Weights of a small GPT-style language model, trained from scratch on English Wikipedia: 3 heads of 128.
MLP neurons of a small language model. Each row is named by its layer, matrix (gate and up: input weights; down: output weights) and neuron, and shows model dimensions 64-319. Each number is 500 + 40 x the weight over its row's rms, rounded and kept within 0 to 999. Numbers have three digits each. A neuron's up and down rows have the sign that makes its largest values positive.
After each neuron's rows, "fires in" lists the words (lower case) most often at its 100 highest values on Wikipedia text that the model never trained on.

L3.gate265:457538487525443489512492538472431505510402519510478488412491466538576438521567465519446523504578525506501468562476447590454524500505414541502451560474496534506536498525461481537496472461464493473527526470497478564449488489443468457454419591419481485564487513452468459510542485475506510450472475499437486587498509482502457472502484499522500508504486444515501433536550517548476471455508539543493504524543471498492549506509500569462506508500511466534454537479560482515464390532512472458492488522483462537512527412507457518550484456505466484556581413537486505517526539403546475452470485588458481403501479570469488550471491464468522540436526521470453512548484429492566438487514491424489428529513547571556455466523518581563537456517481503530497465479440532453487477442504520
L3.up265:547493464474490513574521480467553483490537522521462468526473446524526536473537504472494537500519547447547414456552536450483496480447447506524515545569491518476483598547526481534452516438438514487559546540478515582472489423412513437517481522525514454566530497453405469432457517544512599501582492530478515473594539556455525428524558545438491547491505452522547588509475464467473509517536527499519503506502568502455481583477554494472529554504583484483530475522563507461535431494483440485469483512485511492454438461443483473539464503534560490512552537587483503569458478502508477498463500488493575455460507550514456582583482418438520463453489568499516496527445503548505538473456509434551463489489485504538494529491476511470540558510556457547441446502436475469547495462472445
L3.down265:574461523451457495531494583506467470497542487494567478493523536466455498562452538600496550469429553496538526529503503535491502487471530441557540474538473516494583522458569470475465501546525539470486494469507487498543474447507525427541575486445459466509501585496495515456457474541493473469523571467468477498470505464498587486504547534551478458524564565468538436492520493472447535487529485509449431485458519480457492535359498540483474468452509477496507507575434517462532469427449552476458439469488512471524376522479471480523500452555481462480492415516439495481448478568536513483489497564535528514558567502556492505533556527491462530589525516535532483415495500535493561477506520517481492562525509455497500515523489545512442506502400550505495502459572481456522465473480494
fires in: "to", "by", "against", "3", "of", "0"

L3.gate1174:491503408559563492516519496510429503445456497536494463507521561462505494518495494553559526489517454508438512562467490480494519491454446511464485495442493532491532504558438458471541487446546446434433496495448556520488397535451561545532513581543476545486469497512462479561491436520528487432487551471494440481494537473574415468463429570479515463495488455560526442508526506498517460501500493499398537560430494470456505442504485520490548500476486392449493503538559507506528504555467484438536543494510527436450514484444524461501527549400512441524486503438556521507455485436448513568521495480478530463507531505521487486464592487485494511430417442564540490492466548529500447490515521472554457539540566493440503574467457473468423547555482514508453468505485518519527536496472481
L3.up1174:497457518582460496531508546473468476550471519475470487531458524512489537431465500443499513473518561508523471524572572434461477532515495505576493448425501515463469507537472519556573440528534568480461491448461501495494447502456502475510481438590490496563455517509529474458443540522486562509528525534534478533489520445551488540466506546489470476525556575537508527479397497496566450501458456521448508526545538466549512520484478488517512483514533491450519475467488526555483434492526431564445515528436469454449503481482579500469489430463461444459417444452499469526448456492519498493461472499478447475504519530484523515490498500511489477489501542597532541495525534516477504485461493420490479491577520486465533520452501500506465551503469545531469478543493424495463504490439565
L3.down1174:566459479468447534451473477473611488467520485455517500477503552466462523493465535498464519475499453508418570578436551582458481457515526462607483540488430525472509586503563515443532461532514485544530553465439458568480543582512508480509477567516496508519507508502542499517451517577482582515547488505523454485495515524528432499508527529460491424549492471499435470517551508454547471473506487530477521512504541410521449543385478553491439528501444489524494489480527482457531503517460465488471537511449463541466595457464491385477455546496452473519479537524495533469507527475476597508474483550488458494396561491489559434455438519512498542482490503479533545563547477509426504542529521505494422496544561521473510515499476476515497439480532592513573484457471477550515522476561483
fires in: "to", "into", "in", "of", "home", "from"

L3.gate108:480525453517479460516570460515526483450451528555518477447506541474533555514542490524523475548549563499455460487606486551521525524526521457556442435504499534534492487534521514519539522470461512507542474476542544624486588418521431545498448433495525471431447549538445452434540427527455512442527440518438540574485545533503549453513475531521491587472508501509498414518530533531491467471505546476575522606469470559477542455483405525497469495481533506441513539535538453549495503491488520538442410463458493500467549423528526547518512530471457507472463501550520492550513484491468523477511548513469439425545507520484507492476444488508502564424510511457536541496509547570500500534528513483500483570511469466491495457494413492476488521468534543556445483513530528448559477505543487
L3.up108:436538537557495542586556540541507497434416484526549438477521476569513470506392476499517519555507495544482554474564448515467486509494420467509490443494515530510503477510481443446499493555487573506476469445557532490478496426422532482416544496490512430514523456471488499531496532417449520497526487518437486523504548512562574482511449590519471541508455481523469438501549491566421478468548523477508489473472459492482542525496517475485548423516463491454411518504558476501548419519500506491472547515438523554442500428464525493521488468513452439577489404476449444537485480492468476439539489486497530473498509459505433529464484480474472520457488563552455429483532510541498496542441483543537507564459484587493470442391479544446444488490511510513473509473523436470553506498581406
L3.down108:503514551470470458511497485484562537512482473524495471507545478426536507500548452506456531493502456488552434582534569476494449506500556436466505429472468551543475481510496502495565521524482433486526447538580460496481505410521449549512515431526495447490415539520498507476528463444490591435504546423511500532557565503438546447580470502484501526505549554519522508505515518488503507411435524552508484461447505556463534509477486577586543579467531556362610509513559521551482496459508404502390523455536486512529521435547510505492505569458473561533553517457481479499503469542464557479554507457559507432523516518438515497496493504466525498528586506503466522502461552553468513483501540491473548515524478386526564450506437520575459513490538502533537470528546489454491488501431510
fires in: "of", "between", "to", "by", "with"

L3.gate1212:440478417500421559478460525478502562534599518565515431487463463478506494543440540532465532511486516540499463500561537529535404506513485424492554493461497528553522441451559517566520561487437454488526508500481446534507548515437529476519497576580557489484469487492514526420444457520506529550491560494509520500501544593445534538503580490502471537543442465493506489545489448469505567469515484540450485451548496531498441448587443518532577528425482448559509498588542497535542536531477553519524460463547490536487566466452463511514457522483440505479493538516510491526501539505488382534447558498482490538476555498468473456524477519558484502551515534479579472541481473528515407440504460476524472527487485515507488499443477447547581502442392538547550457508539496505521568523423532
L3.up1212:538494457516564480483548506461499522508513545429546505444452498550546458473497446457492435497498456449486552492551512483553485539525476506429504512505522503513478524471529514611544498485526508473477512417467562521515559530520497471526560532500491562515436464520458471468561563543462493482566473515455556555444524508517463548490520488617533555453512529505426494549534497517484544581510528555450464516507528475453546488528515425454527570506475535436510483428562533523439551395470464458433578397541535513534505472523504564455495468462402457582456481442456513528507504445471444496463468493495431469490516417470480420519445483447523575476483419438496515442510495514522490485484598476514531507478461495520416439534555476511496508477552547466574483548561502520463555437554496
L3.down1212:429504529500510523493537478533558471528479414501525494499564532570511551482518491549570538463534490568528577472456449510421539494455437560513469453470508487491488529548395519436514478444464498502473394494519512530470564559468482539474473412511517511508614482534541502526455451491511453479534467484586461448554580535529434517521512553537461496489489539462524476500480489486526416572449503542482516483524494515527509529517489525504492510568468419483485530527479457476480481567468488525477502613551409525502463511553528503542439550455487502406465488521488588456527518524503463528506468463493466487501480498451451497513513424517483499461462536467563460440462517541484544491517425558514570506544415485480527505539509448521528479581527480420394521441491499556523498508501543
fires in: "of", "noddy", "to", "as", "between"

L3.gate492:403495486499488516567458484525530440521602489512429407498536470478601460507485411481499477477438573475526470450478500548407488483504519530488448467477500490483522514506523584515511390550516477526508504550520529448433503508390536532514529464481453433445471495552437517487522517485567525440457412493530461522559528475440455523531487487453474460486522472525512474505510570488493501553509538536524531530502501489502477456534491494467601536467507540498481504536465448536513541510495515437437519498585482474570494547492457463548484527482556524525535537494533490511568450477460594520516544546522466441533486525502466490477506455580489530434483468543517547554437502496474555493498528529536572558478507447407352519496550537522514501488466531526481501478499458417600556513480526
L3.up492:476497556566540466484487431554482413524499489435436467472436438512493489499517526474459520389451535529426537429474537495477546507499554478470437464473533501581530514480477449517535479455537472453472521504487473467461505445521494554493533445492487546569521469515444468437473501492479473459557504513514485468566493473550497575491475549558552498460461527527457446509474518438531511569496486471510542448565583495464486559496502509519546568547496488466501426473452525481482491482471427499504547465487578468457516491492413451535548479528419571438411454467434557523498542526504447438547435466446471464493507540501525458494463444511485454499479487472476546535483585468519392473536509506463635545519491525511359494456562479516550589536554553476513504517486534511506500481523503
L3.down492:527498510504553560432568451480524487465461473477489502539563527504474478441523536450484521501543522531497441439526560517553473483476442462510455453517532470524566505502459408524481457419442515538433486454500515437516457494462518536460564544517474518530409516570552590518467528571541534461442502517413510502488478516511573528476583557523513466524532471502484475507513506496523473470470574550507518490441498572442506444479467489538465462506487549556508480482452485485495495441444502402474498530515499493515591511456530551473642495490565490438452530586437455422494493521508556505481531471518503489541446481556561470543510516461460554459498511488491461490454524455474521562506504484522553401535510495551506512449493570477584514498482651474490571504532462507538444502475523
fires in: "to", "in", "and", "was", "were", "up"

L3.gate711:458529524508455490518540460606486497583433535463459539450592446494478531475528479450473458529516476478437484488546500439422484491468468487509512474514552451522476506554461474545568536520507490534488526484498530439530473460502516489453455456474550436523408517551483484545476494481535501560503507517463553538451449489469516582460515510556460522456518484436460456461457546508457520501470491553478491519530536448515590416547516472476506510447538510590515483456442486449555489444548481464489444493488520567420426502520535472410519468579563454521547472525462500532495529524578449520523487519532437447504558489489488477499528457492440439556522512549555395484451525571554549539471496536563506560496561518445468492544480482540481485572529518492500572495513457431437500461481515
L3.up711:531456475497479519472486462502533532469444524498538517516500495533523545513506501455458456466482452444485533501580518447520501513478490448506481508567515539540526479545502514516530519525498497512508499461476521455465494428488496433451514435484516494446526516519494502539539557564484483479521473549535476505494486501473450525512477504492446528508527490483477489454517563510520434516457477519472536573500495480470450453517493488511511463452551484564503574451465462403495469477463481470513512553447518525557450550477491500463511491542449496499497417501544494535514514492488477557447530434520512537453470539453551430495513517461480420548468568458542427464478518513558515556555478488475477563496511448489465510490457513522526446467441557531589562504513589536539521493556517
L3.down711:447542437558532517567454389500503499497487457403490474523528503493526475559438519476485497416564506471513518438528504495491483502490440492524442478503519496457455512568454531567552540440437511506491570472519530428429498482474579475417491527503477515507531508525545465504493548464518523451583533540441508472495493459442498525444500533474506528547481510520458541523466518554452493574522505561509438459481510522455566504439519518531434536535498452512585578443508538482516482465532519539546508514473451532424508576555494453523532526512495516517452474475518426501520512549522509474527562472489512510551497499496539449530489525497555465530560554511519455517501447561502616518526447469500496540553431466539465583579427497494515499512561551503517482455490552534491579528535468
fires in: "in", "to", "on", "of", "for", "by"

L3.gate896:468604461498489567496497444549491467510485532470556506504522533544556566548485522533466519497556449520488488479445527518439454505434484485506497431449538522495423502476459539459516489511441539507452444553492628521475486549448484429521499577498533494487557476497495502514532469502453462413440483508495529513488500522561471513522486524461511483595481540514476467489488524531552600464529433458395517476487474505470510527455491531462529487408431457514536472540488491464550520490517506508486573548472540562512544465474508495518423425572503444493522506498538525489478547563502454443520453529495521488535493531536524539552510436461459571481511578530526451477489488484551562487473481495508520551443543511495507494490489519471479498554488571536455515486561428554490480536501547
L3.up896:493521519585479548499428525503474414512573520550501530545530469534524483494521482469581532522501482442539497447487563554549535489513460564471601526448465484383470526500501568504522460519559509533473535505518503479505540512496552547451459566534470356518527566500585463597511555460439523549564486575495538490526482509511500569512479482527494472441500449524486500443530494441495469553490498524454461486477544444555427507452418413487517417472470577412550509488581514540496477516481482551446552517495483386480521507442562531521467529527470481549447506418414517476539535503557521468556478510514548516515516452511534527541480510508501415531527550490488467476538465474594470496547450498534528463462570472472510520468548422414481462485466507548464537485501448463483493486458501
L3.down896:510516399498551468527505439495554500510510469341479520481483475515521521439459556519515564484504519447528511533503478516508517491527527465497545518452458541416494511571574563526451560523564522399454524417458506484518470480463498427542530453506461568498531443438483513506507529526455453528539563478517465434421474492568528482505498461489450494550536529502484479577440513449501506510444487429515464506460510493506485494561516506500537466587405497552532500513438506506532563514516476477495527470435454487453473459531526486504416472534452494589557466540500476488493530489457530506438495508518433550493541504498518437525451462492514489501532513497494588520511463500470546512553503438578484460492580568535471576485537530518464533468517505532483549444474543518556468530427497
fires in: "from", "to", "in", "at", "chief", "main"

L3.gate1004:456562545518449507510537482477447507472509448533504542517538380519513498512499413475493522530461544516481533527527549526515492501491469446532483491490506518487558615509541444470514511411513570497491487442460482473558469548471465520451620504508435530443491545445551499518517522564469546575464537458450552488499538442490477500477446514600530526408495523495491443472496524509476482477539504498489504527488525479513445613458550507533498507460581439516527419482424489549508518436583486508481557471462494449519551533507512524439472488494542494468538567469562472566458538483497472440503552422509556475466486520522471458522488485564508463454433426498507536552461397554465513519514504545497512484483556521579468488554433439503566555499513445575440489476522522535507523470523534
L3.up1004:526553513480567506509522463516494549487494497484468584478433381580440555585486473460559481548496483525539479482453484498473430524537485493517497525537517447475540480460454418517561521499504503543515431497497460434507496554571402427496406500476431546493511601430538417501488563489508528512504468508493513408469501552457442497407438466480448510473459439487518495449440567496499515482509474547505501497466488446524524548520515494531505489503485495574533523500539492467476499452500458455519570547502508435497470497540525530489459421484512455463456471442518476502523470449538441505520489456483573464472500415475477459504582501545575488470402478492534524493455511517535482521487422532543469494537579480534496500547509472452544552515522527477430510514444525473524423457498493
L3.down1004:510449493508415596477490441517483452459531457510540451565456454507525446472458430471448459543467541527527465461498464497539483512514496512482523471465528512423533464517546508483517464495502473567547501502437455500508545607497475479515503468549480543518478427445482509514536486490561437598509450514532457452573482475454429459481430524497473610487467495505452477517552557456518521554507464528498487446561478482542511480498466506514493471513486449543526462488518529492432511499509496540522467490555439501436516485464444445510488466565509520360510519445561473441525519426591536490489513530401535465520515482441431570495585508517549471504458545510474528412522513503519517442505523542400482443454451513513473528539480471549530537507543610484544487467441508541449474545551469
fires in: "for", "of", "to", "despite", "found", "with"

L3.gate1168:498546555494520433526508512521466464471548500553483529468490505501486567529475520500476507525521509506492417485469528513485459449523535459449590525577511495509524505499520513455530539528476444554529454492507533514485492507427495505493563511455455551543526455516493557503467521499483542427444554472454563514480582409510516489442517534523483466491513497451451507460534559414526498471545504463477522514452481507492447403430430470560515509499537513510527506471543486502571448499498574564486535498484445486445422440481513394612504580458467592480531515442478544525484550464410490508509464481508466483485453478504503477507522570523461520471465549499443428491477480470474568479540499525517520484469571531514370472519527488479472559532449441520605487465490532482457508553518491
L3.up1168:501532473500485478545482558473448553470557498475481486495529531561509550496533484522562456485531558561452561530544526531479536465557511569507559513493408502568530530537494501500530507456484512505473541417499494465533478457478585526533480439394468530463526543525501552476439569502505513529452438439480452497508568471419466407506461480518536557517509472508516499462502491536526488538469545542374537517457474469474512499469504568582554491507521489565500584553474514501424428481538527470537525482547480440475500495522512495492494503433507570563452449507624395511417470480557531605562544479463510469457492500475518474613488491504584501489472525523565489481451487444495457499530513461485563516525491524454489481521532472513450480534480505464499536542515502531505474481466513
L3.down1168:558491447514462481490525518548433568520469476439441502545515504501519484498476430529546499446471513474536457465410507520426539507513477510550486388426572424493533521563458448496542583472519501580474430534468501448417393528515490508479530505522528493563531431503505524494520522443485522546514522558521536495468437455518481522540553433463530569493560478461511524485514519517466532522524582520529443485523437532432467494458485520484464467426538424481584453557506488513593572488455510531579446498442476554507521517563502496486493528534461510535476459437482544520481527563549502504466520474458415451551431492450545489515497519496520482450532515493407496601544448544464449528524524494491534478487552481421543486477447521542512514524498507471512488464497486435461512498478508
fires in: "from", "by", "on", "in", "of", "to"

L3.gate41:461440496516494485508473484492489488500466472477481478492492533481584480476509532533492429481494506491447477459519499471544543486547529541503491506477538400460532497497449562477451519442533484525492498541485477522521501550494502415500437541476425475495475489486488564466505532506497412479452442541535512490454561488477476492503498553527521481538474494572544493516480535424432425453526508552441507574497478594474524473390494507475481476448597444508519523521562526475534528483570512456554516509606508504405497514473545461431531462469568510525467546491476531504505476463478555503540425483542519467535476498485430507558526534552548529507519570477519538434533453570556556494517508575464545469473532503527407511513504510580536543510451492521511458517506529522465551508489492
L3.up41:491546553510463506571472501545507517452482454509525496518564518512460443504451487447513477516543472462460529374465579463488534464488437477539500513467507571482491477497519523486517563498498442451550551457492490528479496547445523430572592535463446457502488500555518503477537500491525521461492444514478503557510441526488502485484475475477493483566501462555430489509512559475445439515453587495500476546554508609480547496548519480483597524516504462518517459529489498496529498480455540555523504532467492481534479502469494482497442557500530465469466445558523510452474454486471454483516438525511509456517457464406518466493424513516494563553468501487422430477379448480500474537583462517458475486519545507496453464511521499482562473597452470545574569456482524511519534561459515
L3.down41:541508479478471570464484460445473529468554468493541508484479507566513482490435449479500518517469509547547524595490394493516476575496517482496442512509483592532533488486491449425414409493500469472507467544465485487504611524509457508541529505447481507455559514524492468517488512512472498506531517448486522514533397505550516502518502466499464502507471475481538419477444551463563531484379522579513488450534503516458485517534488533538462520504512519523505434551442590464455491490507462471488465471534468511501514501542477498526507492527515521411498432482573466459570518481542558536520560471444471445616542555531509533438501502575507463432508419477457514471508581565419517469485531530530512561469439437517502500425462495472406517501544532477457444495549489475493480531502498
fires in: "to", "of", "in", "for", "by", "from"

L3.gate910:513486491461399466513465499538487505416486529517563500476417398501528486503465507478552473485503555495449488494470538463506460513489402457497424475451468530521478504553486514492589494527494539461518497478463410538470409566488481452514500579545571481463504416477486477475505533554458539454483530519539584467505503471544530476484509487434512528496445482448543484521587487563529444462498534438461537508509448531505523525335493477450516482473549513446491537470517485483466523463479418500474520519515470549515428503509533515501491440507493556535548465562536544570500522500512506457519523512447491533492502510510467479519531523492470460498495490510520503504511501560500480598467517535485483546590473506563542432455492516510546582451492494502487521479446488490528492584543512
L3.up910:466512508552453413507404497520492539458427547463527519511450458496514534517510568464492421500499473457505514481498528516505471493509509466582457507463511453600491540513487434411482443534549495526539490499491494566466444568508491442545454497571463518454536536419461446538506447464489456536483485468490556469513511553528487495465496428582515438491450469536538498480495514507499544515509503493464495508498509507447492555372482499460444468509497413563536506502495551490501564445451484491443509485484489523486446435526567495485443489564502486502513519507444468554527516494494462460505510489483545447527459479516494496560502474482489551544532573555514517464464489471494539513479489548419452506481524447455499502423522492520492536542581471441531507425490537478400528554524525
L3.down910:544484542455510487436475513496441543515434535495574500501499489502544522513528509585506467473514560439505527553489473540453540542494526505545481454514501449470568551436443491431495486496453488427535556460532470520473476584589558432411529518441539476509591526568484560542552509536494483463521514528462518461488522437400462481463539485444583468545545513503546510511463537523436537596446552504517420475514504521519496529440514482437515537462497459509483409473477468461536635503556499580457567491471510520497463488552527527487526455570561529505556425580473448576543536498544442479522526451488541573538509462553467514503458481496552538580490542489534534561526542509496528527601492575493475539539441471483514480458427514505470484461467520542538575508500486511495522546474458
fires in: "to", "from", "with", "against"

L3.gate116:434422511537510466476535477558427523519444514425553462484481574503498550542458437488548537481491495494417497439469446473534472484484483540490561528488490478461480481476477470497522478523488568569466471501467523481490468522617506486474518526485474515444474495433440510437561522507506481478414535553530497515558519571508448586507497531453529508513476461467555564605522437447502542460508435417482517486501455498583512455551488543459550480482455454501460550433521479468505467472435475460472607538564474562396440526505545554533444484478438527508489435480537501521440526472504549545488513495567463554478451515474526537491480444549541495400503453518549494482458455473490549560483429515509484527425504510514498561455444582498481550544514520507514560450505462514530551526542445
L3.up116:453498507516547474495592507526489529490503473467496532526511589433519491508467508547524493522584472487490516487481546470495423484502522537499544517523466500527507480510520530528397543453553559490548553481435467370510513495541600487526497530571467511522519471443488446535434563491473559477521479467524512511463523484495494492516523539483497516493513479491488552496506535490583481442440387534461464503521509529516547480474464492482486475411491530510502480506586496491487512428445482479466571518449472509477473481399583550514550594529468466464532495499582461536510444448494612456495470547490497545479522485387506537558501447448571468496514451520520438498578577413490500479520417459543442560479532516471492558450530561511413537439535521479474566501536492546452494522490519
L3.down116:495520503515505466424470450506506509459477533414500482461480508439408479588487473490470476504486461527416547576494560498507514404523541435482490505491472465490439543528568473550512497495599494523542541455533611446460426499469459516508502524495533464526521479475519522542549536529531512475469482471536436425467478487516412512514516520494444451503472546486426505525528444484546495546503424477445508442421578590508468472396502531461448466508537432519511524454494511496489513538477496523522613535526437459419527445471480484477471560523540553501568516541500428407493530517566508553488475494524562572454451433523547569502482480546585480477553483526487518512487488455450504506518470611550474491472499548459482571512475566504525465522509478578504521506481420500547527501466490
fires in: "to", "at", "in", "of"

L3.gate49:490457476557481471461523453500444490453474510487424495533513431452529552553441519550614494455495532466518442448493535496499491495479509546475507493488543461495463459509496482514550522460511561475519414414480526528516555499476500461582526601520462599517523465435460539531475563506563508506530486500546483464503553455536483502471526491592504527450407462528538528521587545499485484470483500520472524506531488543565569553541532556521420428536542376506527462516557508510488510444412505480472505455539444507519573518432415511551439502448415499515523566512481473533475551453495576519532562471475501492518525456511496458561466476523516540523472518600489460515530503488503457538541491529550548495553464573481474594468510533527581526497459529508453424598456481551459463531534533
L3.up49:433524512555503443498457467490565462480522451536496515510442521429502545503550464479514544527483481534450472421513486498511481477458530472371478460498510584517502547507503524573450528482467488496498564476516447503420546575555477462526475513500446507449557436413519493491522534488517483500493578473539534477487546499505510586504567492570595483564462510468537603560506472494516445494530451413534508522536551531492546510445519534489561529526494408422474495515534488556461548437451458474544429471540535543458481492446518473602503498500457541489515471464454513525448519568476497550465460494505527489486494472442462474508484475487485538475459544504449566532505451568508498465520509484503514469439457561522447500454582552517404527533512557449448501574530492518469457539487528
L3.down49:520511537540509445476492442542531490511476583558467541429492520496573461496494481458528499488487537525584494529513472463499531535516570521521467492518530452537546507572545522451452486527562403563531465527488504511599525541510535480497427427469530480514576472422540559580509529525539497463527404428508479503523506415545516545499467528493468429434463546456495595570492534546490535541490512499500550504539518503531557518561537474526451495561583546510484467495467560491524515531435576508509560505593487526502464558469503518522506463497565499446457449565545514520505480522540499530509553573429571504482511513508517546529482495580513573530492426499485543435545542454461501461451415548497506471503513474513535504499500479462507489526475535534481504454459488467490503525477427
fires in: "to", "of", "at"

L3.gate1149:423526425461519511472491471538510515449511523487503473567481475480458535544462504541563497404457515559406530514532472547479505464473493570469491501453539511502535513472494595474556507434400523603497490498521457420522523498508474508492407532492467480476486472488586496451507479527437480470505495554509490503574510491416502574550496522444479457494464510441529478561486511526496517450533511568478475448502489489480564519382500443510571587535457455534485476459455476480512541495541474508467555494614496501555523587425451456460552462504531507508461425422512472506495482493509504442450506537481470520511497527549517524477484461565560546513510432449498568426543469510480522556523501518524545415518522495535482562437467468511528500543480519481540497552500519560559493399537477
L3.up1149:516475505555480531537523532467527529467518484421453508440580532463402509470481461505552461420584458520508468457509503505525492460506536506450429470552514553497567503532477526502543483455501550569483425483504498481528607492506488537496448464438503501500494472447551458455520537516508524528571518454480490499524554527486463548441525511479492457503498550482479502564522529508467490525529551511521517411501507531489541550471547521500551569442479540467472547519466467482540536547537479509557449521489478482473498578526474490413572484553521578521504484526491448503511521482518531433578487543577440522539557477474494504497556538546499519472410479534477478515513450584500501494573523499472531458451573483423389587521537511488542470486491577465494487544505448561414473539486486
L3.down1149:578500585493533495524479469517545508492561502451529481559593537458513540448495547511542545485447527551529492461530491541491471518568493520459558470505502441473545492458420461491517420542502434504509475503475500521518503515530524509552469444541519485503485504487489529514460579494474493511512474448445524528512415474430420477535508470509400534509540439513485515470506475551526495526588455558455484428472456516460510540488470562478571461487484439600481492559471510512468464458455545498472447434478509520539490523493509482533546483511402535344498503491474459519486504508516567466497496602469518488541478558519523499501421490455416515556575508506464496480453463530482456492490528512469438505513498501596566531511464535474543522472560566509489530502528523484536517516463534
fires in: "to", "in", "for", "by", "caused"

L3.gate839:484521525498503509460515532426487553413490519493574507506531571535525433506531533575549507560524543490499489529480514498514569540547440525528493535514503540562470384548544499467502496549530545473496528505466510454473504424517493491520530535510438440481570485453474487462470562525457517468531564603482549592466563546549512516452555467493506497504507487481517496470435505508519489502498464472503503511498475550434455522502474526440445532483600562457558543493529497424519487458427542527473557476540511545458544478440561496478378491614492484484484459466463517500497515453472443460488465479408475431480483543446453525496485416443491490442505533438559446566476458530478519470488442523464497555479490514549488507472454514492451482486524533474581500504486535498444555499537581
L3.up839:473456550441513432496556458537556465440469583453540538497451474477574534564513522488530484496512514494494468525468492485493593469495500432549461521560489412536500506493468441557487489516502482531494497481451523510521528478433609534449472435509551512580475459446524460469628477477530511469501521578561530506545515449505541486492525513444478497441501508523483524526501516473494434490500531492531547574499528537477442473415490518490471465529507496461509427496518512469591456431468490470533476477406476520510428531535471538503536494462506510484425472455444480505509526518623459518548510470441511572479545551518476481513518584510492464516522539578501482523457480492522540551495516496479507534521494449583523464469464570530478498596476549516493525471468489486534526517547438
L3.down839:490586480467478557473508541519439557498425481511463496527485474519464467521499498494498515382511494519528515525520513445425485507470456514450497496466490545527541440531426576457529539488501471437534460515532526523475522468487449463559573546504430451562525490519484495481514495603432512511530427403498512503492536493455482503512509449508526561526451523538553474490539491495480544463511527440470509446573526519493501506452479537560522524491499529533531547531536519545462508540512432529463557467515518517464528420506471508482451470507488500435532539541490528511515465530472462440488545490496564457544519484443462486477538529483537521534497465511552453512502536476544451533527513491523498548497546510441495521491543480428486495434466502474572463446514488479539427516483639
fires in: "to", "by", "of", "with", "at"

L3.gate916:459545526539439444486463388536540447515408494450529548498488382521475535470491535566504448556543480470487602488544462525494486445496505551466460442456491530503535509543556524505511540557543563525518453557468536522538474461457538470478504522485472516473547512433504567511503552542478514463498510490522541458500535488534562534477550425474542486467545493455518411508477532460503496551446471445449495534524469542596487478448506534406535505513478505487540503502514548478477520536516466522413508539546540545442508502417431464501436495523456524460506499493435515518498542487549413476523501458560507506549480491469395555572491523573526555511540435544511480500445411478596476489558487580462550496569413570508457561539466462509482485551511569517560479499455450476534537572531494
L3.up916:544500441481460556453432543504533475560480482477494480494474420517506512541578510543459437526566506493519579509550514482478514562579537561453489484476518496556528461511509481556497548479513567490525468489443458531501530561450477426509546570520475586495548474461493560447502530604517450477518521449515485469494539500594514518496576479474559537518489490520532398436452538486493476571426522456506506434491537541451537472428523530471460515507483441497519464493486516524450468496540499488470502527520448575441525547473459448559448430520581511484443583496482493490442582577477496515559501523495453492493490459465501481563459530564546502484569556558505532544450456482569486579503547603534496559459436583559474504498425540515540587520575529499538461519554528510481547462581576
L3.down916:540466526517404534505468453518558487393495614483495488560489482469438550526470499578465478457494518591532527562520471476538554521481513508487466464483487524579487497485506486492463505493584538467518471551499519537495495556485402509473534385519448432496489462414508425505548522558501513459537522428435489474556497475556517461571573492470486494483563493488555558501462499502428474501456568506465464547439487567481476473452468532433486468549489474482538397533416440482480468484556551540482523515539469454445543473489548385399532468515496487440498465509503510484525504513480521492500515485439466549542565560540496536554534503526569465479527461467487509499532497522556509499510459636481487450523495492573497562493540511511514575521551486446530539476474499522412467560460511
fires in: "of", "to", "in", "about", "by", "into"

L3.gate730:526480498516547486488547455504519509483478532520469523507508556473496521412543504584536388490550512492534486536585511466513538526501461446519544529526538538518435495512463533538536505485451532440478485474472456483487444457534460529457554440523475429564555458482571521530498541530456570533511500509413499494596540517502516526454483522573505518462463454540485486499545515535574484559538492414565468564563467478487434485489549436526493501456533462531516501536442513512575500537484578491510543531511504474465508491459600505504432453444519531558487514485511540395557488469537452482466553572562490540565489509505500434449484531472471430450398494534483515513547511519500488509520526529466512418488485551551562495479488515535466543576465450472516490591506488587503520454585523
L3.up730:503495561522498480514539473472401511474478543466508487446565607492564487560549472507541500510473493539488550459521525438436456493543495445531452550525481570516506511441490545511489467508565546496536463510457447557476461536494510469566469506463462516496504529527438547461462550523512595478524492534444534591505435468490459539384496525460483494548476481495497551503546573427529436455471537452461474440530523502460526509452510481488524524476475504555480542576519490596550554543447471417521490554523576488433468471430498504552477515451502578564496482506488476445460546442517437515545488509444534478438497490455506440526540546539456468569462500506505505483515516530506517519511546510491568551465488473507515487508601531511443552521449529519542505502508454564502515423523445
L3.down730:441494492484466496453586530513567504503516550488511475493475477519518567508510510521558486523512516512511500475535580625456530524508536465435490454534503509437449488569451553500499477457497494456434490452526446517442472462523576483391450558514497448526452508540476485512543492481495586600528584485425483543502522512443489502533502511460521455538552456499560413428495497494491507474533606494511540551591521459471444553445478502510503507488522419456509479509517553511511442456516431541408502547523551487511547488532469477455484570566427565591471493495564487532455522490520456466465478520458465412508506494541510477504469534507508479445547513482468517437544518554501514510450508514427453557499461496537525484503515506511478503533513498524524518463453500467514453479486562
fires in: "of", "from", "for", "at", "in", "by"